{"n_layer": 26, "d_model": 320, "n_head": 5, "n_kv_head": 5, "head_dim": 64, "d_mlp": 1280, "vocab_size": 2048, "activation": "gelu", "norm": "layernorm", "norm_place": "pre", "norm_eps": 1e-06, "positions": "learned+rope", "rope_base": 10000.0, "rope_fraction": 1.0, "qk_norm": false, "attn_scale": 0.125, "bias": "all", "tie_embeddings": true, "parallel_block": false, "init": "trunc", "init_std_qkv": 0.0255, "init_std_o": 0.0, "init_std_up": 0.0255, "init_std_down": 0.0, "optimizer": "adamw", "lr": 0.0014, "beta1": 0.9, "beta2": 0.99, "weight_decay": 0.16, "lr_head": 0.00506, "grad_clip": 0.5, "warmup_steps": 227, "schedule": "wsd", "decay_fraction": 1.0, "decay_shape": "linear", "final_lr_fraction": 0.0, "batch_tokens": 131072, "seq_len": 1024, "doc_mask": true, "train_tokens": 899800000, "steps": 6865, "dataset": "wikipedia_en"}
MLP neurons of a small language model. Each row is named by its layer, matrix (up: input weights) and neuron, and shows model dimensions 16-271. Each number is 128 + 24 x the weight over its row's rms, rounded and kept within 0 to 255. Numbers have three digits each.
After each neuron's rows, "fires on" lists the tokens most often at its 100 highest values on Wikipedia text that the model never trained on.

L11.up570:122082147087128125156107121110116081118118120202142061128161152086145140089110127117114154119144141080128161126064150108121122151127119141128170123114188140112102115138144120134155124094133109116120146132124190153142155147166123098128135111126138132133120140141115127156120155105105114122127152096129112140150091150137129126122127134169105186130125118157110130129127161078124134121115099141085112126136119131112087139109102183110107117106125161125106117113143129135150135119121111165113124146134096095099120158115135157155118139084137119120177172133122131116113110151120139121137128105121088162129108116145131113155153117146132119156099125117105114158146102126155147097145137159121140170071134119102108102095140114130128161144080129125116144151158072138085181124141116
fires on: "f", " co", "che", "th", "e", "to"

L11.up886:125102108113117083156087172146128137137097135116105121106120151148135129083108125109148144160145132101196115117152121108096154128099136169135104108077098159114127135178170119102184136141137077137158141130101123150115126144127168108089108143138103152132164134096101095131100147109127157143143124127134120107127109111158130127095107162102128152109124116094132120154118115104143148141140127149123174082101120113144133151164140124088187129137130111135157115107134083066143120131169117144119118109137116119145126112094140141097088178121137116116178107154131149126148125131101106105086164136159135137074130134150123161158125102137156131146172145138111157123137137150084141102119092132197138133142107162139136119120112094146126134127121146163116119165120153130080124123131118
fires on: " |", "s", "---|---|---|---|", "al", "A", " of"

L21.up1168:187120132139131108107091149125083108121160147148126109134108122177106107146142138143139151151132113087156128169082131164103161112133145142123146113115121147047085122113180144135090151159142064153138116148150079161063137081129151120114136084146108104134130109112115110164105124156138159139146139097110108124113133120152121141132149154128089125095112129109107098094167120121149140183120155095170105114140133082129095099137126128100120133119137152161148122157134122127154121122093109095163166109123164106143141103135160130158120145117138160159130110137142151162105150055142136109105137132078148104161145120105149135155115115169110103128066106150116163145180098119145106118100139082133126117120103146144145136107121126164152130145104153149111154141183121145141100158147132
fires on: " (", "\"", "er", "l", "el"

L13.up1021:117119113114127149112096114142082123089132136135132132127155133113132191130128153113137171110133136112103177152136140110106130148128152119126200128133150097120100164181093171121081146135170123151101098163139132133110124122113112185156114127173131098084146119109143123137144117116112105107116148152132143152126123094127143139151114150174132150094102083124169099137136124165140138136137131119100161141121156106176126082129125129093136117120093156146148119105103133115119104130120139114120154119130112107102134115123171134158127110134146131163148108078136154111133138071135102080109108124130128145077136128149149099104081102118128125135100117095117113116141125107116106157108095114150114142141150146161132142113145088158196124137130146081089150151148114153125130165145161
fires on: "t", "d", "n", "an", "ant", "b"

L10.up846:154086138121155108140116164117114165148125163129099148114153092147159120132119141120173128127112107092155107142107126143140135133063126105110132151128152106158138073116121142136109118153133142131163185115064148147113143117115137130097094119116115114132153155137148123156140117106165148144144160141098140111143160137113099148116123098142125110048130115134098096107171137124132094130110092150127085124100161128127137087136096120147115132173183099155138090057152100119118134138149103132118105086106144125117142085134105117124112167128111193140125138130115110104121134116104165133100142120150165084117135156112123146127121118117113091147136159117165139157134128140098144125112095150136100116111113121144101133109132147117138145099141137123145117133169115153142091105140161
fires on: "it", "rect", "ci", "ed", "duc", "er"

L21.up902:106132097131104115159117061133098146133141130125109118140119156119139137167140111117145097093112116120135163132077150137107113124105151155136105115096118107130081128140171088153114114126211130136153141116139131158095134088146122118121115125165097136130152145182088138121111162127086155098149111065105148122104139165106163104139159127144144140115155083119166150068128151114145126129119100140185162117139182141123122146116136072115162121105125126142128113140154136120162098121149123143198133132168145112137114124113114122163133125132127123138135133118141131130109121077185113101120132187143092139078146111145190157119136118154121109106100139141118115107125132128129132130085180136111152120113143120142127133139165123122087156120079125128076114107113132127132129101095138
fires on: " at", "d", "lect", " of", "it", " to"

L11.up1148:143079116091133135124111132164105138142108105166137125136106078083126145108137074123106109119145121106145125116162149161128124146064114123142153138106166103120127129096139090115141132132156136152136103163111123162122131161127076142117117142095096154105131095168124117111146124133113153150156167123108141125114085103133136126164155177114125126156105098143090161144145177107153144176161101137104141095151155104122150094139156119114159155110132146136118093117153138149163083142116105147102140148131112086127086143121135115152094139144118124166140083168114130133139131123176125134115102117121077159069154143127156096184123123126151136151112166106166135118122108112131126129111116150129146153098091127148111153137134114130150129135127137140136123158123114147133145167137115
fires on: "ar", "th", " Th", "le", "lo", "oc"

L21.up303:171160102090118155123093086125168165100154160108144120169099131141105143151159133119138148159111148104137126159103125116096151134136125149139175149099153139104091120123149128145116103168148131157112134169114107115127141110173138125117131126124108142107108096104141110126122124148096153150175098123107116179156153188142151106151138113128112146135150124083154105097103141120148121108107127123138162187147125159125094095151160107104125116129104138128170131102120108092168089117108116135146157117117104135138131110099137140128150115166083134154154115151148112082118124093136112137111110177139082170097134148140145143116112120188106114105118108148176115107125149105152138088086148120109121135126088111110114114068145141112106105124107164149077148159121112131117101067171132
fires on: ",", "-", " as", " like", ":", " for"

L19.up583:103091142076133176146166136127118135118086127111142124159125085122085135078137117078158124101110147136131114152123151114109117100122176140077137102104113134091072153116137108116143098133125146063148116124134107162088102145093101138118151105130128163128177116122142129127171134095111118087091101118133141090106117189115129109173149111143126146079103136083126117088166150112139124129109109133147149162136128134131122137155120127108105133141163152117101116102121106133137117141154110105160137138096103113087141165097112101099099125159119187148168100128132141099148137142135120089134161156129120157159079145161126110104096121090122146184117112151154136126100146122125102113125151121114169168129131157122118155149160090176203154126098136122120182110118062160150132145124117
fires on: " of", "\n", "s", "ed", " among", " all"

L21.up1054:109150113123123156148177123130119172170134140112124156150083152116149138159136122097127126120098174077150148146109165193124179132159141162126128087116140131105110138108170094098145114198142134108128114138094118158124123115123134108105180151131131100138162104153119098141130111097119119093130133049105147128140131149111139097139182124138136120116128087112136115092108124133122123093106121144128144128129152106153100116133119131113127150120087127160123110162155114083132096088148143114164113113119167129182127132107164122136116118149169167124132126135147104172081142116122124126131143147175142121080105137141140139136137104151123115152101178127143147160155107102165172145110133113113146123130122139116127124108135128100149123114102122169086164158150129109156138158134108
fires on: "ed", "ing", " to", " of", " in"

L18.up78:124121164118131154132131108107103128146133129123121135135082094117131126146104060070129170112113140150110176127117130114141150094168131150161136174135117096117105088153117099119137161153161149096126089132130185149094102086172131127079114154169119160160118113122087142126157110126118137117144127128112125175131132161112120123152094133130116151112082120086141136107111157152107116061050105121144102106136148146111163101119159121111143104113120144118131140101109122136134114050108121125120122179118115066135129157087154144122100117106146111139159108137117115138106130099141100152141148125134110138129116147151184127123133140142082136138160138111158137087147131094115120145121115134135112114111138144112066144131186142111139172126088148125141125152129121125124132101131126
fires on: "s", ",", "ga", "as", "d"

L13.up748:140105107125116103115108107100086117151137149126148138146101126184138116141112164112130180132142134120128168140130193138100117120094103106138153134099138090068162125148119129124065105123115098149143087136093156102088121118111162129113168145116078104078106120129133143130136111125115162089130201145135123116154104122116122112116160158128127133075076140103146113102131137062160122160129129131137157142116155168128157135174147119108160127140136141165125125123118086110153123149175059140129162161119159145110134129116127169126108140127103144127121087127121153084123119101178142107089138146104131176137105177135100161138118116152146116140144134132160150120175114107154128137147077133168122162126125150113094109169099114166141096074136160127105113094161139132128129132121139
fires on: "er", "gh", "ton", "l", "x", "z"

L11.up952:126068122087161119138129136176165092132128116134141134134092097112131098136136128132095126148123146137142125123134123132137113156075131133132157134094169142134093166169134085098138164143137124123113112175146152114121131124095168137136127150162137120084134075105151118162103077135115122135112122093066097121110117115153179111111089106147098114097104111090140132123133100135152137133092124102119133120139136149163113107107117146120188120151124125157165116098122122107124104134147117119074102081099096087142107136147127098115140165130106158141121178128142158156120106081169133104098106123099110133108128162111121124164130112160128163143128153105160161169156096139130134100150116174195167116145140124138108161146144113153118164151130139114089144124139119141167126134111114
fires on: "ur", "ff", "av", "g", " commun", "a"

L13.up315:144122116116139121123145137102141080123127150116157162173100136137114130116127145119093116128129125108143134125134126105132123119146139046168130168136171136142112105154095144128116142142096098153168075159079088062166109136112106141107134119137093121115114142084111136120139137151134097122154135147099124118160131115135156111128156135123095138096133122099122126107152116150187106101143113143136144141118179173094115137124132142074158119147067153134152128103101116133128102150166113130106104103141132130145145138152147161148159123131099148123148098126132093119084118117149200087140140140129098123101144139133101109161089096116119138123128121092139144130153154099144122109110099167150103188089089192173090115104155126149143169132114154120141116138124102124144146134149184
fires on: " U", " Mor"

L18.up244:175077147126183131130139107149134104130094109118143132177086110123120113109122102126141114125130153130131154129090128087137136095083121107148157149133130109106123146119114133162120131105142136094150091134083149111178110148107142153158130104127146136102152127143114108121123140107135117139175151096109143112105148103123107100198170124114119134120132085140165105161120129137110109111112109148113119164100176118120175096136122089122117136087132099168131110132179131089102129128134104135081138147088107145161089090148121140110105145150116160131108111097150094102067117118125162116124149114143157118136159123137119091129142135156125114169094116083153155166107151112118134124137082136090137109082149122154124177124153140150155140153144130109148147165122104112151222142153153
fires on: "s", "men"

L10.up1271:136060114124125151123089151124136135130068120180135102139134132135114111124150134117147109124147116080133122116127131116103116109077152138153151156126124146120106110116120138091111165151144111122133127113111091148136109127134123116116084141175142144139153117144132113155106122118105128122101134134093136169151111114136097137126114116129101163073136162096119113170110100137140114148112073138127134136081161167116122152132098149157151146143126134151148119135149140087150140119111181148110120110122173120161131110129092104125127162122112138172136102179163140160154116135131097123123190143112113140127107128142121125159070097143100121162113128152098145066189152104157093112130132133127163125148097121151159138090126135119133100124154148154154115122141138131156098136125179
fires on: "z", "i", "e", "il", "a", "I"

L18.up1002:144140128115162063144074148142123121109101117117136125107095093138103129133133134117150167095171128092158140134141155180099129106077101126138118110069118138102128117137096059115098088127123096122132125137106122127126098142116095143154104129145128147098105100172104109139082094120098158105138116103126173118138129123137126116158177148128091133107132084161102115157156148154149116147147130107146129145125143144078140085110151106123131138105147147132155119164170145172135146093141115115157158143101123109130126132109119119117117107131054180125152122125090134135133095092125136099136132158120080171086135137163128117147141116124147094163131113157134171178098124157090089159115139116153154121069098152128101175097117134098145097159141118141111160135136088102166145127120157
fires on: "s", " de", " pro", " |", "up"

L18.up1005:152096151124124084118115118108140107123123118149140175141132154132157134111099102121119095129143141135133128152122129074129138099127125141108120168104133095122077114130152122127123128105105113133129088153089126113131145132101136127076156087163138135128166104128146110107135134106140155118123125095119135158168120107151170106167182166117111123134155137070133094155197174154103133132108114155131122076148168131107085110172126136128130080120129165107132121098110135136143137105147115114146111100146133117127080134142133137140117140158124102143143103145119106150150128130196119104130120133136119147096175173092127125152086135150080104140124179057139151175179168107153137068119098112161132144098135145114121121137137107165171141117129114100136114141136092164203143165122143
fires on: " a", " an", "),", "\n", "."

L10.up346:147101115108164139133103129150086118121131130118129141115121162147134136124125134124156147141155126117122119120122111145076186112120163164123101084131162103139147123162163092142104067127143097139176140103121132105162154162125136089111122108151095150134139092143087099148128166113131120112127131136100121143151114155115103160156085118146148160057141126109134092090102150098127159166111113133112165129075146139134104076145102098117146147132092140126143129061124149108126097145140153135154125125163148144124149068097106147144088166140119144155155120131106091088126160127106169123107092140160133137081160110121088134135162121102108112103144158115145142067138121129128135118102120161121148139118130153158137102126184092103160116108090138100145120143173118149148133112162114
fires on: "ing", "el", "ie", " only", "de", "o"

L10.up843:100113150064148144131175117172119135138088106169111107134099118075095097117139137124153096140106135131092084137139141117152110120096120117108152179127125108111150093141120144152111115119163103165106123104117123152105118115129117138100123105132134097113161163162156134134137090148154115118153118116126152134183122130123116133137150125106119137105097115102115097145169128126149102148113089145144138113107141097090111102116126106161141121110137148109131133124148134127112146130116181121124115119126120112135094129114134073143104141098124152159185125111137126118101128134157119103112160149099069154156092173095137101146075115119101105152132122109147150088150120074127120124148105107129178187135096111137128157123163115082103151174111141125145153144114111137120134106140157
fires on: "a", "as", "ar", "e", " Va", "u"

L18.up843:133127128108152136129135144106108089105113153126179171124088140140116142143166153091144120122165112070115149163128160124124097106152113105127135084074161093089092121146105136179108086136085084168162106135090067134097065114109109138077111135105126134100122131112105126113161115131135141166152127096127123128144103145119097100165161139156141152096165114167116137127160165148201129117153122124165121153130142165156103121097113124132078172114107099164101131130122126111150064138179126198107135127122141130107152138100121180139173160130125141107100135089118151160134125101143143128104092128153099155153133145117117098147128148129145135112136118144117109142160137110134135130099137144133118151088074102148129130098130122157162094132110138151123104128147125108129107129110119
fires on: " U", "U"

L18.up838:147130119057109108149134117130149129120100095107107171141125129108114144073138136122152129153092128107135132135156131147145144141047123114135140109124131130136072114130107118131074111122137150098147140129126111127174098127159125149171174114156141145089106129132091121155103119120126136097138127099096138099135097142168100113158166171145142109124133097159112129131132124156142120154135114109100141128120149111111134094106113081164118118142129133183139122114148086120115094146148153152106158108126095090127113103102141109138138152113106138153164135139166168108108113100091170093119153193122172122169127128157109098112172108194136136132107118162137154137149124116105158114134125159141146101115130112154172185132164125109135117169121108120110110166149099138162139130165157
fires on: "s", "ist", " "

L10.up1200:127087088133145100160139129133131086125116164137150140153109111109117144103115112102125175121130130119116135112109133146112130090110127097162099116146143111132094115152106137145126168102217133111129114145150089156123120100126080124117119072163108114122120140079115113133119095143134123121132174094133102081146108147137169134136167189144134108109124115126176116136138132146158068141125148105124120175099129103169171140119113121112147140086089136142113145104152112119096124122163129150112098114109128169100102157133161141135114079148076129110181119123140117133090124135151129078102133095128131098131135166140167125096130150129104102155091124113107162129135128113136139141107143094136078104131120142154152191104126100160131145129127143116104110141116121139146137140146174
fires on: " work", "it", "ull", "ry", "s"

L21.up144:124153137116107118127153140120090170166128132157130115140083123136111106151153098114162149146140113103134150118153141135116192096143107141115133155090108125127104141133161115133173116157130113123112119180145150112113144059114090149145075136088141171133133124111100087151168130136111136158131119106145147162170142123128130089131173110114138168139140136134130130130096152166116144093098143085113098138159164113135138124131136099125121087081124129118111112143101099091187085114112113137154159132116125094137128111104122102094148144094128113145109144143133109159103127102124122098136169149130078147154166118166125115133078117170104121173132125092103129150111136071148143114114111113134115129104140107117123137114158119102107162165084131120102167111163112117145137096135136
fires on: " as", ",", " P", "s"

L10.up333:109111108110137125133147121097086138130106141123136152114059103144107132080131097110091165138121140121153143161103130107151089118134095121150113120112153095100134127130115067107129085152147089147125102100164158102173105117174146124167110129125090145145149136171099116103078145153162143138189133125088103138116160148138133117170142102094109116087131162114126110120111146124151164177142128159118138120120112138101123111117109147121121148156135111154136117064121158097136119128149137148108077129126114151160137129165102128140083149114082105129136164131168144105152141145078128164123077119141117126128135128115119147144142110161113084148154182110122137100116165128136123100058089217115127117113157132127097103112156151159155116123089157114133142125146093106146115135108125
fires on: "ie", "u", "e", "ip", "el", "ing"

L13.up772:124092121145144141114121070143156096153134147143116162156137115132106102115099139122116095146142137138119117131134108142138100115133121119115128109112108118178115121171108135094110093104166124138129117098114132156148144104141135166147110090188088134099148139126115092128147110143124160164137090130085149127108110125128101141121097128121110155088123161085128135093130134104152102122129125130152134137140118160182101071130102112100144134126150093195145140091116091102109081168160073156151103129116171092145150120119114138165109135122098162107132080084134154122123168070126158125097119128144137131109102131120122140122138121096085117143127145094129114150135126095109150117116088136104152131127137120131098111089158089187134131101123142108161092162146101153120146135143192
fires on: "er", " her", " Her", "ed", "ing"

L13.up288:120057149118156110126106135119100159162110119158118176142089129091187166103130099117090152136129125108106136133117111109116140126076120083147122130113113144132122147102100117109139156136165130142135127126135146120157041113126148138079140158148102159138159136138131116133124136126124123156160105139138101151168115100150079107142159172147128145131127124149148156132091195129089107121151147160083151110131139141119132109167163126137148132115079072135123097073165128119133104137139107121123165138102128163157133095118101096102132145156119101137134131108152095113139103141178148082114111139131116123136156108170146148159090140091115165142135172106160151169132112119120117132144101142141152110115100132169102148124167116129154153100135128120074096145164110126125101166189144
fires on: "cc", "ly", "re", "on", "ally", "com"

L11.up1119:132104135052164139141125127155143088175098130145124092132106082151125191112179154103129100116112157130155167168105112117143174124146133121144135200091111118140097122131112106095123123144096104136125170091165140134162130123158104145131128091125124095144135137149107128170142134129108104115121158111083099124107134137116119187143097139101143173129122154084136117141164148081157109136138113157111159150150159130137099094165139126123155085138085115155129095153152131084119149089090129123077094178087126128129107148122158132160122155136112152109089109138181128128153136141136118124099134125118088141150116143132113128167135157165074102145124123150161121134153163145141119099113125129099127148126115084176127140137146147126156159153148152129136135140153156137156124130149107
fires on: "d", "fu", " Ku", "a", "f"

L19.up657:116089127100163122105131139163110126208110118125109099143098134150118141122130124134129144120139132123130121137105130148086165118075123147164173130081096138136126133135172142107129093117125165155149130171072091137162119118165115123130113123111145160134128117142121119150126091134153107100178148128107137199109114131135111096119142152121114151134135136143097135113138113114145123129084147095135090107165154148146167116125125083081151141105128154159132130111171114128135076109121135139146093157116122111168108135153121100092106129105102118106145125146108181113095113118126150080113171173121119130122113120106127110142124164139119070175121134098132104112148157057114095139143119087150187137134136104124133195130171147112150184123125138134127098131121121125127186106094125
fires on: " at", " (", " of", "R", " as", "s"

L10.up57:118137137134145128145139125106112102105123160132174118127128169134135124103121088089108100159107146145175178111090126112116159120136122127134157119080166135099056114178203093123107128109111101112133098142104147159114160099160071165134111121107103169117146108152101114166149135118079110138157109117079106159111126145144149140135134134122157137146103072142089121121130126160120117135047112113148113129102137104152117092104110127139142122131137169114137150156132108128118147101087127168108108161100121116108121135124140115098125147111130152123161116144139126148057141077106131109132145158091134142121108151146157108124106141151084136117107105146120148105155174118158115072131155133104110121101110109135137136082169127094149153127122106139106158151129108121140117114155155
fires on: " as", "s", "k", "pa", "p", "an"

L10.up434:120094146107128095110110130162171104148134129100115111134149126154110126106108175134143122150107144132156146167123112105103157111123148118156128138100122120137153149169136068103144057100143071163154141160135128148142110144141114119173103093129115152167168116118128086106165145141126114129136118126089151135140143125106163167074131159130115169103085120097140133072115120155126138131130108106140132101133103131145120086145093083111171148159101131142115134070117101062130159172095131086146124108152135148109159100130143124089105144113108145157129132143126144074132112150089127120093121120106115150096142108117132100177163132119122143093164148117112173081132159113142140093106114153125168129130126131180128107127130120138129111081114126092134121131111113144127149156152109
fires on: " of", "al", "ra", "la", " among", "ie"

L21.up944:162131101072135158123125123116125141131137100134166146153096111133138143114111110160141107122104119144167101101112152136166095144121122092106131094132148119120119128196146175141108127158107112102187073144096107159125145125135171157134160106174112145078090132109082127120133146120069144113172142111071110100108140118141158140110125130148120117151139075127122155116148106146143139101123146145100138125155155130115167111105152083133175149147116156157100139166138098122106113130126102158094097082164095138109102098150169150103124115131110144158182085139127157123118158084128172120142130148127091125156156160071141138108107109131120098103144166098177131107150144118097133145111079132110117110131107139126089164174156136128160137120120142092128112152139110156161154111159136
fires on: "or", "er", " director", "ist", " an"

L19.up165:120075127107126117130104161108139115113130117124194106153102167108122124072158117134149142148148140108148113142134179156127156134114144141080168153148124156108077099169086169167161176130120102112188123137117140127117145141178127125132128125106133140092124154099121117182104120136129103152112117126055131118133130126136124120120134131145122137156110099165137114119132123101137147115135110114169158119154128105119157111114133102109109141097103167157116130112164102088096150098158140125093112112126113109136095135105100117133113145054135174155099096202130165113131147173125093115103118150120138119118095130084147111132156109140144132112124140161134147158111127119127118074102150109093131140084122120110101142155120151097152150180126140087105141118198125113145164107142148
fires on: " car", " tri", " organ", "om", "-", " co"

L11.up826:180124109101114113095128153128103096117117137158114144148096118131145122141165128129121145110103151093180123122125136145124129105110097147181150157147107123123077103115126101160156146151161091127134127123144128136100134102159184081105113120117120101107154118178131117111139166150134178136134125153121130132109130138140184063106177132171139099115117074128121127143140108145142134141134154126146090156147142118115167132189156165090133149116105169141121118115164123129131136094139096145109145109132097096098130104116135111104120115125107138144121099102112141110151143095181133102123111152126134132145153165111149135153124089125148134116095110128187158115151123134149120141156098153136138111076122112099199144121142121187149125133074112106112119115174088112124077095135150
fires on: "al", "el", "om", "all", "l"

L10.up139:158120133111169120154035169091142111153127089156131135149095139146131114104127175116096189133164166129110127129097144159114127135115139122150107094098131152117120104086129117107151072137144123103166101122132127163092132136125138083146167111154157152143100134122129075115116109160079112161104160145112116085132101148115134147111140106142111105146107127143116163093122129076175110125121122150126111123098105142109173159117143119157142129143148101158115134111147123145130128109138105130142101117162134152140159095081100154156130124137098140148119130152164143124128129144185128118110141118174121131134117144135143130107142144116128125133141122082157196097156165135130134156112125175114167140131091144158138143140097138212137124136098110150122137147126124138142110118166139
fires on: "ri", "um", "l", "ry", "li", "or"

L13.up90:142068089115145110132116116137074107127138099105107122166094082134116114116132152129106125086104132152139145148112136161114150122135140146099137073119117102149139123147151106159114096141110170136151149140150138116151114139157148131116103100151124111084181129104128072099133125126122163112128127160123144122126106110143168116145142136146134140081149101103156116077127099139154125110157121167132108114103186131139141100164095087126141159091159125127127148146155142128144117124145149139159136090163144121167156119126120119119117133137138156118142105110183140143131180136084157124108126119126119097103118159117124115114108120117076107146150130098173149117170102148141131146138093178101153120123134099111101142109121116162151150106074123102137144120163141140137083110108125
fires on: "er", "ci", "ed", "on"

L18.up902:097103115109153094167128115113150116142143088116108121118130103111153175109105070080134127130097167123163161164110156143128183146139090118116139137125134101134082121142123143132114132108140143111129141135095157120108097129134068120126112126142131163081132114143148084160109156141136185111117131137101117098141104154111122099108121143186119164105130060095130097130118115135142101142134132168105142155134155105133109110121153113159133065124121147160144083142137127159121153117147046141122133101103104109116123128111172088147131113100080097143097136114111108159118127098133152126119176134163164098157122129189129144120121127140087132139138157130140124118118184146124146140150131145146113126135143121126123172122166103121155122129145079113129141187155087111160117090115191
fires on: "s", "p", "–", "pa"

L19.up77:100142125075124162111098132117105065137127112153112132163116131144145102116198155111144140142159141157125134191049171134093129133136147145126117129127147140111091153133149150103121127111136094132120123110146154130138075140157099094119133109155094159137167154133130123156125119137153128128113102126116128120113134171119120138130105134181133172092105130103146114083164170079174118118140102147132125123162102158139095128155107088144122077133165154109115109129147141135139110160175126092120118120124102113159131158105092147119091170105144132150083151132115149127134156088124139137126129157178094123095079113146144100098138125116122117138092163149124148171138150126130115119134137138099168112126105104127103125089114155187134117131150132130155112130129066153125107128105101
fires on: "s", " of", "ed", "ing"

L10.up472:133117142107133079119129131132101145169136142153124140123105118127116117141098112171093164107156135100114142145144121092108109127132131083124146105133143074145122116144127115130112133111159133088169132127105140127128141078143138175092156137147158098110106077131136120132122136125080132105131133148144160169107162134134149150130112125135100138133081113112130095138169102155143168133127141079136105106145122100153113088114136109079194143064078157155136140118093127158122140141164146129149112117133110055122117142133167130107151159125127106103160099128159119089127144096141101125091112112169112127121142080122137128127127123121157119181120145099131144108143169096086132137113123096135144113105119095179143170119151080136113111125077140123123139141156177160149112089136131
fires on: "D", "ult", "d", "en", "an", "e"

L10.up322:135145172077129098119148154113115135123160113137106117109113103094093131149121113112080126126118123119120171080154156093117158152099140123112147147102130125173113088148143127155161141146130146175123141140128123146155126102177119150116148106133132137122156125141144089133115117135105146160154133111146137144134151125145114166095128139116130135137121100146126105136120120132141137121088145114139097141122129105125112089115145140144171123139145133125127126127132077064174124134123099120108083109102095112198137125162111138169126135096110143122130106136127120088108153058113111135062135152111112150121099131138151155111072160161104113182120157096152143107159129053123126116093122099151163168108124146121075126120160114073132144167134176133127150139109123131143158096129156
fires on: "e", "as", "i", "a", "is"

L19.up104:121112106125146126104124104147087121156102141125089123119098110132134095088168124115108115172165110129154126107121188124117131135072116106110135147124117169133139139145134153144098124117145126176128126129118102146141132091146127118136117133159110138145100130135097152130126109119125184144150113106120111121127141167126155133149161144105078139080073169140141143124148127133101123099073142112146153145119146133123107126125079062088211117084141161133116135156170143118144124146184105166103122133132119129149097120127115144151086141102136113153164131123134161127152117102108140095091127175116072155090093107147186115128144108123113091115116142091102102119146135110117141103104135106136143146118107127134133122130123133148094156109132128073152142116114086097140183145149160
fires on: " to", ",", " at", " ("

L13.up1049:143116143101167130111090157147140130145127141161076132124126141070115161112125079108140170126097129128141109134114140131083190119078116135125121100133158088165112131118104093157125132143145102131160112108114120137130121052129097146114143107127140135114141058123115108093125086148141125157132174127128154106113097178121147140106129164109138137104149116116170105093106115145138140106108129141122092161148157168127147097161145112114130142130142107112078100099162076101103116083174153130151108118185134145114132128197100134139095104149147137124140100120104134129164110158146135108143149107121145090152165128182164118117132144143113113135124131134137152102129122156052163143124139130145169142125087144104105152096113113118120146144123122143130108120106160125104152124122116
fires on: "s", " Po", "it", "'"

L19.up748:159153110137103073125082173116129103124097105111106137155123137083140137154146123122169134145104127164128136138131149133122122102122119085153125132140139115155096096156149146122111086150108099090130083140159103119138119121095103151110120128124119135128102140144126160087136120193116140107123120116126155069160132138116164109176178159134098154108135123089117102101129131144078141128116151118110129102145153151130168138169146122108162125112133116110094100089119121133125139154117110122126129135112163123105072133149070120135103131141087127154138112117107131144138107107152135107135122131146144126112165191096162125121103145158100117139134142112156106150120187131121123165130115132131099136151139128125138142140115135179152117171150165129100141143104114165130134160078134
fires on: "s", "ed", " a", "l", " an", "or"

L19.up782:202049117139152112122088121169093108146143132161102134139097135093146125113088111109111107117117144145100152136104164097110119134074101164145097146133118137113139140150108147143143104112138130116139126107123160109129118127135156118141156110139129153133117112150131146121110092113125124164166159098106105102197119142139112101160097156151121123092104094142148145136122139110153104132161143137155145128155133120079177112139155135127134138088129127157079092112137146127119155114103096114120133118121126119114122110151125125186105158117111110148128101096170092154154132097158141124111136106129133109141153114095132133132089120160128075150099129087161194096131126141091115123123122176122117125130110114116112120101122133117146196154114124117144129146133132138138147134167156
fires on: "ver", "ly", " who", "-", "ally"

L21.up641:122113113099147128135113088141151092101141115158138125146128150089125109115149112139122121152114147149161188117132115107146136148096114111149167105098181122135131070124121128128154096125129125148138126171104146163134135111146097152088147126126117114090140104140114148124121117134128132118145129098092103130127112111101183108135155132163127083143090152124093138107127185119127129115083080142110133116142114125123103108110143093117158115120153137157103124142122077088110137146159104192119147135128125066131112154168184145142106158134129158124155153119140166104126104148147143102129146121136091135140128113153170116108150112110144095135102150128174137066089123117123147118120141152111140137145141131123080167139111124139094163120143170110153165115122076144122133142188108
fires on: "th", " Th", " co", " b", " dis"

L11.up940:179093122107130116153115138094096112122152145125147127124088109149144143106104130096153174134145064093122155105118147183118128113149123132160133133110110124133104137118131103122153138140146107123178077096111146140143127111145167136131133111157179134096107136126103065127145115151137140171109122133112106119159134137112176101112115092133116116160139102145109121123114144144158087102124143113146143154132132192109172141147134140171118073108112146093133099122147112134112129093142101145129101139125167140122146132129126128148145132074097137152108141174148120127132094135137139116138177141181137086144059135155154125162097105143138118139113146129157102130142164139108166127079134127146110149073126126145125153150144119161128129129077109117113085120152134096145123080123115
fires on: "l", "or", "p", "op", "gra"

L10.up1247:164107137134167115089133123143115161136083103123140123152121130114116140091146151079160115135104172141141129123149145112140122114081109116125140154088105131137106106154153150110101120128132145167154135161087113148142093100181120136122129123126145139135133119125122126131156136161172101126113105102095148110145108185119121118111102157101102175094087064093122124125139141139118127119139125136144162092131152122117080098114074027174135114136126116123149135137138129119133079106115171099158152117123136140177107117132115100156126133124115117160120110159149078141058148090114118106116168159110110125139100113137120100136099132146106104136152116104142127118118116130126154128147090107150102167111136132192150145119134109120154122132107113132113108151112115135191150130124142
fires on: "s", "ra", "as", "ir", "ri", " to"